Weights of a small transformer language model.
Architecture: RMSNorm before each block, rotary positions.
MLP neurons of a small language model. Each row is named by its layer, matrix (down: output weights) and neuron, and shows model dimensions 448-703. Each number is 128 + 24 x the weight over its row's rms, rounded and kept within 0 to 255. Numbers have three digits each. A neuron's up and down rows have the sign that makes its largest values positive.
After each neuron's rows, "fires before" lists the tokens most often just after its 100 highest values on Wikipedia text that the model never trained on.

L5.down1157:165141164156140130147143165152085116143122118064121169101132140129116137144138152126082099119140126100126115112131116108128111148087134125172128098128115138110105112114154112107116166112109114178143139103175135132147100121146110114121093131137142159142163128143098141086124103123150114146113102100158094166145091165172095142132117160145145160106142135107158169120134179083133142108114116140139157146192148130100158133129131160112135119114113134087115156220127180111120098101132107127111136163147134113128083131164105154130101132142145129108165122109138107124094135141152126108096079113110123145122153115149139099156105148164115129089123099146137126163138137151143137135138136173119132124088164123151115117133153117144099120133092159112121161143160141165136123129114107
fires before: " ", "1", " the"

L6.down734:156165107100154116153082058103170123099146131118119116111107174089157114089144140133091121122153091127078162104097145093104167129124120144147119130151092174162109128114130112111160122152141170103088160160123102119105152126116107105159133155151113148119099106161155089150098087088115137147118114147086161084122139118128130089130107070127114145123109133143137077164155133143151112159107130154134145135097139131172111145156120114125087130138145105127119097126176150136173161072109133128190189156145132113125117145127113111098110106120163100152108116148124119130104131085140101138138171110130154129206154169153121141127116116126145168120121089159096137165160146139138121174126117119109135135104113196157129184098163114161110104161081151153119107097124124162128103107139157
fires before: "0", "3", "1", "4", "5", "9"

L6.down745:121107169170150120049103128138111121132133157135133124137127122129151146131142146149183114136159147102135122116134101164158119159166178130159119168125133134110114134160107137105139128114131111169138144121145138145141166163124120109141106125192104170121151147149111114140159192196128142127101156161162133115141109137128110105142070137110136133151112176130125140114164115132141140091118142098151152089128100139086104131170115155108173129140169100166166128137156182133108138164106134135129132114084145125081169124115124117117135088157109169137077082126133114109102142101124107102131085105098117153123117149114167138129170163133172108105117132179176132103136157188124133111107091134124093170103157155110116126183121129128108143144129164133120132139132078176145109159145087
fires before: "0", "1", "2", "3", "4", "5"

L6.down1038:117105154165132169146106109130162108143084103164121124216116105153100107134102102122105118121162096124146108107137038109101155130127128136096093141144083102106116115147145149087108134128143111105112108097153119121108137132101177113116109160133136147152135139170148112148141101163127118153117117156098097148086133123073113115151154155150145128111144124112164126137170135121142139130112159126068121096139195131108113112112123133142156071114142130137170109117131155091195149117109139155122123100169134128121143135156148083128095111172115078133167122117151146128130133128137119138093106167093137140125136163125148139171161143148100105116133147113098134130187154101109101111139124158116115120156154111114145130151145149116123176148105141121121133133107122112151159121111130
fires before: "2", "1", "0", "4"

L6.down1430:118170097094107156066157162138167122079100136143106120090127141120108160148114134115161108121123176153133121107129134092110146144144119120177104154132083116102109108161135160107135097165144145125134142123155128156098125128124114124106116182120170152089142115099124126189137159131139110128102148115108148164146118097149085124154117183087138150121112087158122125136104123150171199160132136114131064145113097105105135153160157108150119091101111112083100144146118119146148151170169111142141149182128099097127099103107152126136138158143128129121130124137109096129150132128117135093102150148114122093164140127131142131107178075091113114137115081090103097129136151134153092133119121071140126083101108132141136099160117162153123115139157145128124064129176111120125153114153131
fires before: "1", "2"

L6.down923:103094124140136093154134179149132167138152140173101151152133113191136141124071185112119109141116076121119128136127118140114146159140114175085106192130136116151136151119165105113137115098140140117161135128150134090111166090127119129102135145155131130083127132095132133108137098116120111154128133103118119136167116103121080112160106145097151164103085131114115111144132163127115110157161143087134165119111143125116128092170124154131120076102147080149144154078146160106108093099151121177143118140136089155127122119105116114145131079154064070105108077107118116142153114124132142105091114114144120119129111144120104081116176084176108110146150122108108133124181145104140168113103138116164134173131101129130097119114150123123127135131114131088102157126143082116139159152095078
fires before: "1", "2", " |"

L5.down873:109170125136111105164173158142129138117106106075099124085130141137155134125133118147085128140142164155169103103104120116134104121122117151146092140102104094092161130098102112122106137116127148089131114152100098133099095124146087135130140116113160154112138137097125119068115107119137149139147095077113109119096120150132111154111110110107117119136106098102128116144187117103117100117101110119155170098115089151148153123155183134111081170126146121121134119107138148131166086105151142143154098102197149168131132101129119123114165133157100125118134118149120122169140114118110117096113133124142078143125146176113134132148148158145185117111141163128159149160127149108166137129060134183144135148134101144101148133139151125119126087131145114159111129117147119166129071134152092
fires before: ",", " ", " |"

L6.down125:113133111118179116102131108118125144173169129147156122171124139070142121091156110129183136119104110083126151138160190122116126111144143119139186116201134161083124124122152139127126115176140128123124121131126125110082137135129129128097148128088118145175137140114110131083146077158105127142150122153113125121125097106122124082183119141132177167115107102111147093151170138093122137131120137095114126112160145150121126139141120118136117148141113143146152153148128110116187161114108147135142124125099103157130100130114138068076128142111091123135104123115089138116115166157127144113134153118157125131142116136159125154123119103148128133117077118144131116167119092152108098134186100102132096123122162137134170148109166188127136097112120097142162123085127105170158125140096115
fires before: " |", "0", "4", "9"

L6.down1451:163107141176105157138115126124061080095163184151184132109109107079114142161119146184168101146136111102126148153097121128129155091147128177127134153127082140147115159122164128138144094134133135100093142144163148089115193106152137118116108160139161098132133104124137134095146139119147115129141102154173172111154092109122085075141126142106122153090109149109137139116151113154165123080097135124135127137185102131138114098161092131090163086151130136168153105127156155121134106090094121143111135130090108116145106198117127113140138120116131143169098147080137105134174105133114153136092160154081124154116127143158107121155155119112108132121089105088158135088111134121119105118115103119146161148095172196113127146089131096153148114131165112132142120125121163098138138125118133
fires before: " ", "1", "2", "8", "4"

L5.down912:144104146124155133104104096131162141137152121123110114125140141133143097137129127141143102120160177144118098084167149090186123136140144137153122145143136123099140161136123125101115092116114147081102127122150134121102104157133143148075124135117159156119157147114150085083107086167112084114073116100108150154118116132094129144136118147092174132140131137177097121148103133132139150127118170116112112108118160119088159121114125081158186128091171095113116112180092156147158119156115111116118141119134175123138149076077146114105136076125140157123109059120135120131104140137118135112136133085154111148107147139144121126109169106115164123133161090144124091161126135124124100097140125117122118149087127112133159102117066164133116125164126122157128133122129123156142099139133126
fires before: "0", "2", " ", "1"

L2.down881:150183153147107129113139111173108115113124179138149150109150123127115128111113096149115120131155100162093110138114166130114158111101110102168133162118138164130151161178147160117174138142160157124094144160158115137141134119106137152131139148101137146099108123096109108068111108135096128127138097123098137129138090153084146126127143119139140156179117135154158113170147136098152112201138130163112124155170120148105136096137122123108123068144098131132149118130106127115138100127135125127095128141092119133146109097150114137151138145156127104158144112119109075153117131152097164105126165127102133113170131108128098165176148104119120150136098133100150107117090100081107125179146132111128187115098128100140100112148126096131147139136145173110153160119122128150120115132135149
fires before: " |", ".", " |\n"

L5.down1358:103118135120154128082170095146169122189064131122131115175148163113094168126133118101148064163146105093130123134144162150131099115104139168109156117166127151097140151076119140115130119108149158094156139109106120149061145165151124098179121156138147130166089115087126159160177132158156162086104127130134125104141111133126131132172120134143141126144129122118134118131110116103121142145095126083145148105145105158138152117143128143132114175062096151132134121103138157146159155143139152109125121149130160133120120112155141100140108122093125141146124131135135078145113084154129153115159157135137136108118111163138146116127134120164135113147122162122069148129113090144129101099132124120148141101139118136149126109095163130138155174162152142126105135099091122140174138128144137
fires before: "2", "9", "1", "0", "3"

L2.down813:159098147114134135103069135143138172121164123127063147129132131095121128133135151151146140129137140110160113140160128092114104094113121132151117192130084142126170164138116078137141105101147121160104115113131114114129111139150121118132122155143124158159130128084136128112098142145142145150159129128118148131109097078084139106151107111124127131133142161138152117173139104147140166113130098125139088145125123112094126136139159198152099124141120071139067148174140134130169127164097147141096067120180102077107138148156163079164108144082133098119110161135112127117114124157139139130128131121107119163151131166097094125097123210126107146110150165150116132104145117131171112143139125125131164105163084128161185092122115178151139156131106123101127133120134093128139103113133081
fires before: "0", "3", "9", " OCLC", "2", "8"

L2.down690:154082162177117122143132105068116139156120128119161115131115106178086130121121107088150138142129144131108106127188099123096100115094126105127138134128104148108146107134112101166137109139121086128099103155150130097139127141128124133143126116086115114151166147138110177110113072146149134107115142124130110172165134137129101149088116113066153100100126111153107122094112140109102157146120120149106103158144129134166109090114111114167132116112099147116152136127156115135140108113093145119093167128106155126121129132110126117099122171159122088192107122079114137142122111086139156084166150131167105112093111133174118133117086144112137173139111120146099156092113100128153138097090145134168143116123146155106080137112165095054092080122146127139085102135163157128104124176110103
fires before: " |", "1", "2", "0"

L5.down968:105129156123156129111147135073117147133119108131121159092103116119123125105116147142122140137126160168111093147113088122124102181134150122155098151112139088159087112141131147127131132108088130125151107127130108113147063121143137146163152129129122135147156130114121151137143122130111149156149093143133184128206144116115125123093120083121125162143168156113128161102122137145125148135153184146118133124093132111177116139121104091106153131142104122107147132153081156123155132125096143119129134105130144150135117141112132176089119116105136150132132076064157143126184121123104138099145106135117104146140119127103116114115128136162125145173112145152155141154145149114133136166134126128100127112163114118127065130110127097138114095069144137132144134118142168144148185154153118
fires before: " ", " $", " a"

L5.down487:150152122125118128124108128170172127130142184134166165128190164130115121140082146114132132139112112102096176129133083122092171124115106129117148153115143099121156150124106099114085110141136116143106102158095106191155143127152152123158133152115137149125111127104132153201101137152142160144142164158141137154111121125099115107135107119120155127142102120099128147144150107111099098112105142126139130106128143123113133132136158127133118121154126155162124093119127109118142138117155088132124107127159134126095105115123095105117140156154118118167116113130118158150126128121133126159128102109146155158173122125143132150141096197139137110114095144114135102132131090150103115137117125110139126164164150137135172121115119177102148142140152151112101117115081133074140118093150090
fires before: " |", "1", "4", "2", "th"

L5.down526:184086154113104149112142113129150134139156158157150136129158129132156154177146135092138126159116128094175133162192149120124157130150151130103153126133099148139119122136105122109101083141150109116121141110109107107126111111120146135133154136103124095101111164141125180155116160153120099132150165101120112115117106077141149121163102124184111133138124107128147146131157170125119154105127100130129111104152124154110126133157111111142141149133109190105141140115090091128184157104107130162099178151122130121103185080137119120119120162128139133167120135099118151142132108141140105124117150097139108159091141156121112148093113158134130119120091145086103105144131112117140116145133134102102125131182165107117172119174113138147150097154122137140098115163139134100111094133124122
fires before: " ", " |", "1", "|", "9", "2"

L6.down509:126162138170117120114128107107147123131134115151119150112114120104083112121151069132115111138135140128115105149090083098123126117136120164120105133122103155123104155096114158070137107119130112106097165160095131157126120137121086104129114094094099106132105170118113123050128117112107130137146127134102114145165127122151142137159154140141147148115178168176128081134134126111153126154128110140122105117150140137116143134145145097172116130139127100145130124126144091099116126140115136117132095168132102162101114164137147173099164157177117143169145122124133150111143139131152098128099096111105153112131099148151115133145173099099112078148116158108154148149118122139168080147110150147130131144131139133099067163173118180139141117128172151130168144101112137158122131129116119
fires before: " ", " |", " −"

L5.down473:116126151144123132095121136083159141103115119102126139153157082091168150104131142152151110077143076137121109111138098101123112157165141155124123146132153145132110140151098159132138097109160102130170133090138153136128148117097175137128165117176129126133127137167109131119108095088123095091139154117110160093113116149114152136124171127126108164151151131113123143146130118117095157122131109153136163116103130089150054121130104142140122139158112162158123131152144156172155125147106160117128135114123168105078118132102145102046140131150103108092135145091110103148177112092108108122144144123116094163136097128134126140175158120167118117096128173088123123164145110123151145109142143107147162065141102161157131088158109130160113100154172145123151078088132130156134150155126132
fires before: " "

L5.down204:130127096141110133133136133130086138145106129131119105120153062147151092136138161164087113145103170139181142147111127121106151119101128111115174081129120134109093143163136155142128097162138134109075149098121123152115157110135132143119123140157127141136152120132088166138103146132150122112152106122155137105183135116146156136146098114127154093091150134111091150112137092137106159133093101136155107107108117116123166134148141134142125100157107146144118141107156116150110135091123131129126116091150141142082111133097160118108115158112134096173133107115147101122139109087097100146147141169151097118140121167104079079136152104127128153140120134148129133110073154136118129137157127104155144077120127134117136169135148141151129134118103090126122126128075146142157227128140101
fires before: "0", "8", ":", "3", ",", "4"

L5.down284:153110133119129161142156102129095165122124148130150108098164147139130148130095145108116120134118088138125104130112127131150137147128096135132131142102107105142152101121135154118081144158151138143088150177126114153121111087091134110126105105078118113130111150112132136131117097146089159112132117087128114095123166128122120135148145112080134148124151138147180117090148124161149107167137164098164075162143136134085079146144105110111133131132090115121143124108154183129110134097147131092135121183115110131121110137150166135111144131092148135149144142105114087176080114098091081112099120110096119129118068117179120139137110146148152144118175137111128127074129084121115102104132102127145155104139144145122094126133106134105149139143094128124129145096111158134144110138152145
fires before: " ", " |\n", "1", " |", " —", "6"

L2.down1311:129097147152137133128155161118109114132146116151125133136099140161147128136132133141133110117120103143123129108156154071094134090131149107106143114193095128136152134153150139134135134144096108151111096120159122143144130164130128162129110102128114123169073123114135174121105122126101139131127153137086129095154093137149100119126134162085114113106124125130180125140128130077119121111122102122133123119101128120152131106137130154146152151141099152153115142137142130143180107153085152130129128125117119149097135115098144123113153136089147135110137124138162128122145136092136141146174128151153134156082164129146093108126083174160108143086123149113137111108157134114133114161141105104153138142098095152112129160130159137148117159121135150125137175114126107119119122127116089
fires before: "1", "0", "2", " |"

L3.down1222:148112157147100128156097141118118109152146121127101154100143122128096134133100095132120103138141118117137143083133131116119137107174190125100094177141104112098071118159112149173168148156116083155099115112117123137102157093170112135136096141132120134123119149116145116161113163163084169173129090130084130141124107089125104136107127141139154148133114133134108109108129131119140133145180161147116132105100175124092097146136118170097129098129147152170126114109125135111176177097158141138110136114107136177132105102160141131145080134136111146118087093169118168105109109150106136117133153153138145138118155150131168159106135126122124141137140161083123116151178134137140119137131135154174091156098153136126154131116123184108134119149124124106169075143126142127098100120146147
fires before: "2", "4", "0", "5", "3", "1"

L5.down1089:160118094162125119152158099125126154167127121132101088120109124147118126140133099120104125138144153139153189089085110148098146150153151154113104160099139152153132106141164124164174120110138128137093124124119171102151144148099131134097162089156118077127155120141097129105115152157091135086107173103108131145119119073167102161134126119102095138166101148116121133119092155147160137127138101102115104122133149125117117147158143143119127129138093122157140147102131123155109075106093150186162181140130134117101081108118165125110151215121122122119150115106147099143114158120141135151136132138142130122154118128125126089097152043104086101131105138152151120158143148093123134126127130121162132155125106122118053139127157113108105136126098106107092130149152084097089093108103123
fires before: " |", " ", " the", " |\n"

L5.down399:102149106132136115125142111152133142146138124128144156136082107115140109101102116157117129109146150151128097129138154120133160117104139115139074130069074147087147163135151173148141179128154129129158151111110174133127147100117100143107122131151115140145161164109118100094096123133128110128145098139115105092137124152135150150114088113092117101118112094139146069134153122132129089139114141151132137121095143135097141133105085168111221159111112137124143180097128125151106158116142134128104132152133153183138131145122148168110111161174142149152175079114102113082159117101196123181176135091129116116094119144142139139132141162118148112124072088140117134141091121145160091090098093146200160136136152152086060141097158100110131110148100125135168112099102133138119143083130131
fires before: " ", "1", "2", ",", "9"

L6.down1166:145162177171164120086124148134088115130091120144132118176137118111115105157083090167094156114155131161117144132085157113113128131085129136155141160105194105084137115098100126170109108123154134141139131106135148127109138067108141176135084077105136157139116137139139042109154161129180139140131081138127113145097151138065169172144107123144094091100119128111142087122117144107112123116145121139129101121137129130178132126141107159113129150156101127134132113110161161147088126080157118109151159130124132160145160127136157132160138099104124153191122117153093077101122123158141126118164122146107125096167112155116136149159117125123152113162145090121134117105120132119125118184130110132155145111119092139162109142141092148113075135108120112113161114089127117123145124103138127
fires before: "==", "In", "===", "He", "The", "L"

L6.down64:115127137130138155080048137130156183117129159139136095102172073119138117134130093126121093133132149134099124169169156165138132102125133106112101148162078131114118135154124146158119125110183085142128101150134168133133102110132134085119166143145165190129142104131169152101096124116119142140153165140124144161108167100109134115115158136160100103125158134100091139099164141156148146103108085125136122099146111122124115120115121132114120127096143117148156103126069140149147114174195139130102110108148082125112101064138131109165128117121093103092189120106113153141079132146116125125085123115134146168150164099154148113128145115127138140128102115130093101142182122101098123124104151091132124098134178107142137146144168165097094109158154157121094133098126127157134143124162164
fires before: "1", "2", "9", "–", " –"

L6.down1140:099080116132143171149149125108147106122100112122138149130125156169100116134129106166119110118126105143120143090153136088123145121150111094142163135089135155103124163105156121118100134149135105129142087110145154164129130115076133127170150125085149114133147128120123144075146160162093172162191137151129143119191117109127141085147082156134142104119115121129128117131166109152144085109119128146130105075108144159091143124072136136105135124125138130122136103140131086162086170118120122172136119137148147091148115145122131134113114098116135126115134118121109111105134133185116143136166131109115108087115110126170130164121143147085135110088117100114145112174110120110097134139085103129136131114117116137131128132177125085100087130145162107128100131096150142088075117145140107
fires before: "5", "1", "6", "4", "2"

L3.down171:115129134126137155139088100126144133115098122125137145145077130131110153092121120123164169135096152124110145136139134132117119131123142098159107133121129099141101152132157126099111119107072110156138112173145118141111085118102130132146098128157120109166117142123135068141125135139174111144182151131086155141104119116106134110145126139115157139104146140157101129159151108131077117140083120115103139059079095148148100108101090160118152087177133139092155086174121155166161140102123100119156135115155129121098103144162142091095154165148143105150122139148145114150115100138101152143090156136126120135118161144142156160138125111084130108168110124146141165123135112099139146093157146126150139110127122166067123093116100150147127124117130099113153189139152157112096129121104133
fires before: "2", "1", "0"

L3.down1485:076136125119115101161153138102141123125112128135126129106131154094118129135101164134135133154156117108120146098091122139103131113137123154123115136135159152117172124096157150110104142108136109135090112134102080152150127127107115118156151160125133127154068124143130080110120154126105136116148132176128139102143106113068086132145101079104147151113108140162098130114104133125085131149101140125124159113095120133091120111163119109153161124122142111150120130129134142153150137096102109104198087087170138115108080138164114071113107100085109151137158134146112133111098103078096124116099142107126154123138120145120150128086105172159120111188121118146163126157120117140141150126101130166125164149110125106114103163136094148094116119134144167185178154153137124143070164154143098
fires before: " |", "8", ".", "–", ",", "2"

L5.down1011:155129138147127163146142143139107083116151108130143148140132140109131135160130113153134114156138094104107137161120119130149118064093128130117134105144118151133141101095124163116141149111142133103127128170106130148104148126140171158133182146100153133148106114130132158104129096123106117134178156113076161105142143125122129135168107120120127135153147142120120100120134151141104154135155120142083150146102057119083125137144122145109095115106134168098112116161164130078124166108077117100116131152132115151112092164146149101156123128146145108125166118122127134126105150113107178163091117102101133144176109109119139145101143101174130144125135114150125133095130154159131112111095073069128166147125134135107164118101135163115117131132124116189130140090150078146108141126181160
fires before: ",", " |"

L6.down837:112137128107144136136144122111114134123102128098130133120145154052124167161110127111097111125142122112145100128151122133102103125137118145124145126155106121090135106146144128119154101129154165139144115130090121101090150137132096148127086161140123163158098090138150163092146142160106122140158155144150108119146090134079122107168111100139158135118187113137105127145085128144139114100078097078168085122111092142146107156130081142143145174107126153116137143177096120161158096124122110100137163120159116149129131114150154173118157170068122126105141087134148157132167111125136136078090111146152110127138122155127155098094161119154133106117104102159084100104083150130099125156125129117141085128159099149142133169119095123121116137125171109119125133113121166124152134145122153
fires before: " ", "5", "1", "3", "0", "2"

L5.down1260:089122142169148130122134051140110123099155114134133161141121125104120092121118138098112140135128144142107157087169110128164141118161122134120141165128140136096072144161128136148148111124134099170155115160159097169116147101105144123138156097084166143119185090094133136144147112099137158147155105113170172173153137115064081098139158149153119155122126107092148128139127149189139123132103097153183093126108173153123146129112124125152109113130149169149141122140159112153150175117136123104103114163132090093098163132169088101128116137125147162159092123135113119092150111140162099107126159116105177135107156137119121109145107121156106097097145087141130148143097153135183095132118121138166167172069118126124116140157150142137115121102111123127112134154095112120067120172093117
fires before: "8", "9", "1", "7", "5"

L5.down741:089096149135078129134139104145132140127142144076110128115137135136170120109116121188158090115112159143114127156130131131139152116112122141097124103153154090092141089136125132132133126156106111156111113127153113131176147118122138104121126106154131117108083139116078097135132136143130143127144127139137095106155081148137109119118131125115161154170133078112185158110129124123097139119129090111108130124095128119120100146132150151120159109128080129139127080100094172117143136146157125112149183121124099157148120128177114094156162123112078132138162128133088097092094102152095091145149109106124110122117184145108110121108111183134108127145130098160128135135175115115115129143111134114160097159128160154128072146105121119136133125121107142151214175143146116093124140104154110
fires before: "1", " |", "2", "0", "3"

L6.down56:132122147108125111100143115161125136140131150150143108147165159111113102099137104174136092150103102133143114113154098178155114102074150117076144120150172098119141082144107117143117092129159134086088138141179108147144131132111118133160121118137091126143140088106101108069124138121123100151151115109118131187121162107107133066126143105104138124129141155131118092169127096138127150169134136131156142124084134152095109148073148166125179092115165133153098133135142128120135112105103073136123105138075153124093132143126115123130144101125099152061096116082144141124111141107121137117142117119153144143150187131139148146148123152134115131143125146112100149169123160166167120119128153141111114103113123126114075120105112118130097165160126126144143101113167178099143137159148140
fires before: " ", " the", " his", " a"

L6.down962:105097096096165131100108144121148134139140110111109134133138110139129148114105045150142141092126137131133141137122117105132160081124138146143125092157158066149136113132137155160132115113110135138110184141123187106151148111118142166138132101154149143113127134132100092119108182114111157111153119116133134144141079118131112136097113115150093112151128102114138126133138126175117141149150173138174159125133133100126111123182083123113108074148188142104113136167123116130107134158157152073145096100116162121138139133086129149113124092158101120105156113100143133133120117129139123114138115102127103106116106114093163152161095152140111139146136113130059136190164124136136120144138153121134160127107157127104120116152111115097127133148155179137096093131152143160138137133172119
fires before: " |", "\n", " |\n", ":", "\n\n", " "

L5.down373:115143182110156171137145140126148128101152138178126114175120118100108146155136096110147153096168130138141112128100133090106163121120075155090099149084100096148108092169129076124134102113122131127163113100135124141112126099137112157114105146141117176091148137116134140135177137091112143096108124108136149147127150140137145127109125141117151123121124139165156106082095105143132173121160116133061074123126153112162090134118083147141097109139112194154134158149081106137077137113139117133147118136153149158093108131171085117145143138122102171117103131166140110113111103124109118146135149174067100131128114129105144113118110154084100098129179132133155090130133129128117149126122129125113149105123119144112128135139142133141130198130093164131137108168100132135129169139122098
fires before: "==", "===", "-", "|"

L6.down1520:144142131155061170150125124112137151150111118149141110153133143135123126098087094177138162133119145115115089131140132121107114139139160129159113119063118152133151126148149156084100149122144184154110098141088154097115092100118127159097136158126141096100156119142149146124149134136087110133137122102142102134105126090120139105155132091103109146148159125105104164109132149107155145136113076135112096110122197141082105155153163135142133111147126112132125161140096118127173135133123100140134172134125123118127138152103123134130114164146167149137146142159165144132164153134137148088131139152091122094148151131092164101087109167115126183121117107112124090116129095126129113122134086125130094150159128152172113084161134108140143122104147167106150126139112101132146120109105112
fires before: "8", "9", "5", "1"

L5.down602:122102095166161139142145129111119145145114123127142113157118132100108072162149132108100117136134159107137133147098112092126133062098118159109137124128142169146103148154073141140137056125134079097112126121109178116123138113105133090146119122103099118138200113146091137112151101085127113136149121119148134111135084122148110165143137164108151146142123135156121141121127153133144159127153160139137154163147139141133105108122128140157131106158138121148134111093155189118132160129109089110134133138119122157116168165119090080138112203127146103095104106124136183147114109177180117117135140184145159134079138161165112120144151122096134139116155150124151142161140144098128136096117134165148129151149143152156148150114150131073154143102111110128118119123132120145135109124105184
fires before: " ", " −", "1", "2"

L5.down63:149121160131141105116156121156120135175157135094110136123126161121116101183134164139126120148102130167126125118116131105121112115140113165096121140097131130165133133129127213129130106120128158122120127146141169112134136091168155122160106116193118139097098119155138161095100123143147103118132126119160112137181127113173158084161086170133126119115146132151160139116133165118122116166129123097139191159157128167162140122084146096160161122122111103105125154140150155146157147165139123193087172115111107157103174149130126147153133099138104158120111129108093133086122136154135162120139108152153173130155157175137078163149134147135145119090164140165144123103139105146099120092144090096112087145129141102144113123109148133115118108134154127140112136178135188090110104129107133
fires before: "0", "1", " ", "2", " ("

L5.down425:123154117133092121090123131114110140151180137126122121132136147120138092115170113108200112090120098123140073147113132163144146146124128120106160167143131142140102188127134107141131059153132093107121102116063141137119181162134097127139126101117140165117165116125115126134149106108121095129130125136118181148153123094121110123115100133131105113131169127092116142113154140139124140113102131133146106139107192112153119114152167147112108128114092122090073113106168122116142133087159078093123100124150092153125143117095144103104103139105104107114110153099117137077131146133140093135123145135101094139169138154111162125116139071150102132085162119141144113174135091144168119127088135108151129092157150087124133133098114129088140125105104125100122155110125130124088112147076149
fires before: "0", " ", " |"

L2.down1017:124132128132103146118133144146135153131077081162130126143121149095138129147126177118169115121117175154104140117098142121135116129161120132160134090079111142119113111141155090082122124122124126155155162132098088138191106133087130107164117148136116111108103100148161118114122198102115147127142104114131122156085119130140151128123150120109193126116121128136139110156150119125130141143163074134132109160175154148072144116130127169155119128081125149134171154157128092158163119114107106112169065114191129154123119131146116124137095126114117156161129123091099137144116152142160089096151073136101140128134118158163122141146095125099116159105121091151138105152146115094100163087133130157114149135143164097182101126180128138129141084128105118093146167121126110097143112135103093
fires before: ".", ".,", ":", " |"

L6.down683:136136158169147108132081127142124135136117106147124104062151144108111156112129142149136128139117103122157101143119121127114171149068131124142092134162129129097115099132143113139123156112102173085115172201107115163148103111123128133133140134142080122167154139121125154094090092123160145129095105123149126194115130113164125186112139115149137163133163172139087090104174137112164101101149143103170103148149168146097083148146137128139187109112100101144122142116150159122168134139144140157158137122154131130112147114157184097155138119137134114137117087100123153127126160148165194135134126115126150183154149101132165157130142069103102088118165145147118162131149106149067154122179064157144136154129150045141095132129109116111078147132139123103101147123119144114128119125162136
fires before: " ", " the", " |\n", " his"

L5.down358:108142120145137143096130117121163146154161115085105140135118138151154164108126110170186160134098147112129123109147153123107108156169125138168131136132096122107105149207143106136104082124172129128099172158113141124120112166143148149141156135146127155145140130146161101156170072151138077127119100124108138149073118148085136114171151130107127088085129159137140106137135130133162158130097145127156140138194126151102094125154110141192139152130148117096084172096144164141140096111142162150139159143112095149129106125105170113139128137122144140151119169154165160098168153138143120119094146144105092120116146096103129096136132106156135103109147125148169122128159132093169114100159175167137124132178106106123153101148105148134127146111158134119101108100112115133151157106140115
fires before: "0", "1", "3", "5", "2", "4"

L5.down1477:134123127101169130107133130106134119118109123182166170129136094146148149127088172091145091123131105147101110144149134120130149108148134127120139136124105120131113129138077119137112137119115127133135107116125125101103139091141121123130140105090118150095151080150141142109119159166212142098099108154149108146135134123100122089092091153119111120125141070125112080098147121101125107162105150129133107125066116126112136121149150130201133131115151129142121138183105145139162141130131129129134152142080101099130121138130129118110153111122177143158137148127131102158153110149098143161132110087140112145117110098140171132143111132135135132100117102176135106167154094130135114117057129124117137130102125118139113095077133121137136139174112127083102070091158115093156098098101148
fires before: " ", " |", "%", " —"

L6.down386:072120118127131131137084134136128173101173123175133114139150114136140116121115120126164144124101127141156141082101148120107063138129159112081082082181123139132172132151126153118119118129124126114137086095135129088108121143124161096124117162123111114105115073091129129120105127148143130158148145132114103123109107139117128133081143111128082083127122129143147097149134130121158110097106175099135108155130140121121126083147087141113137124142136169075154146120137120118183131072095132144114113145124139128180133155128135122168110111106096170137147121160123151129158083069115110154151106114113127155149123163137143159131150149110157142141147117088106143143182081118093135132154102150099156113140114123095126131145139085113154083155095130137139143132145136134153136168150140
fires before: "0", " |", "1", "2", " |\n", "3"

L5.down1226:090154153154146121157141100105115123102108097137135171110159077170108125138110116131096126122163117132135081151122104104124169148107092091132097137171162108139153113160138125156148103115176152139139185134178133125141142113141138092146154103124120093160117105131118178147120127147171136127163144087118105104084159109099126136147151073145160086127172149155108141133152122126163126127123128138084128161141109141155108130102141103150124154147127160133120119105107148140119114137076180162109131152139082108109146110125140119113124146133132105134073148081109176121120129147150143081109103140136089112126138118143039150106148112122109130168123152133145111143153093074140124173152131136189161101148152124123117101172119147145082105126132171113156152072154146099181072146143146
fires before: " |", " ", "|", " –", ".", " |\n"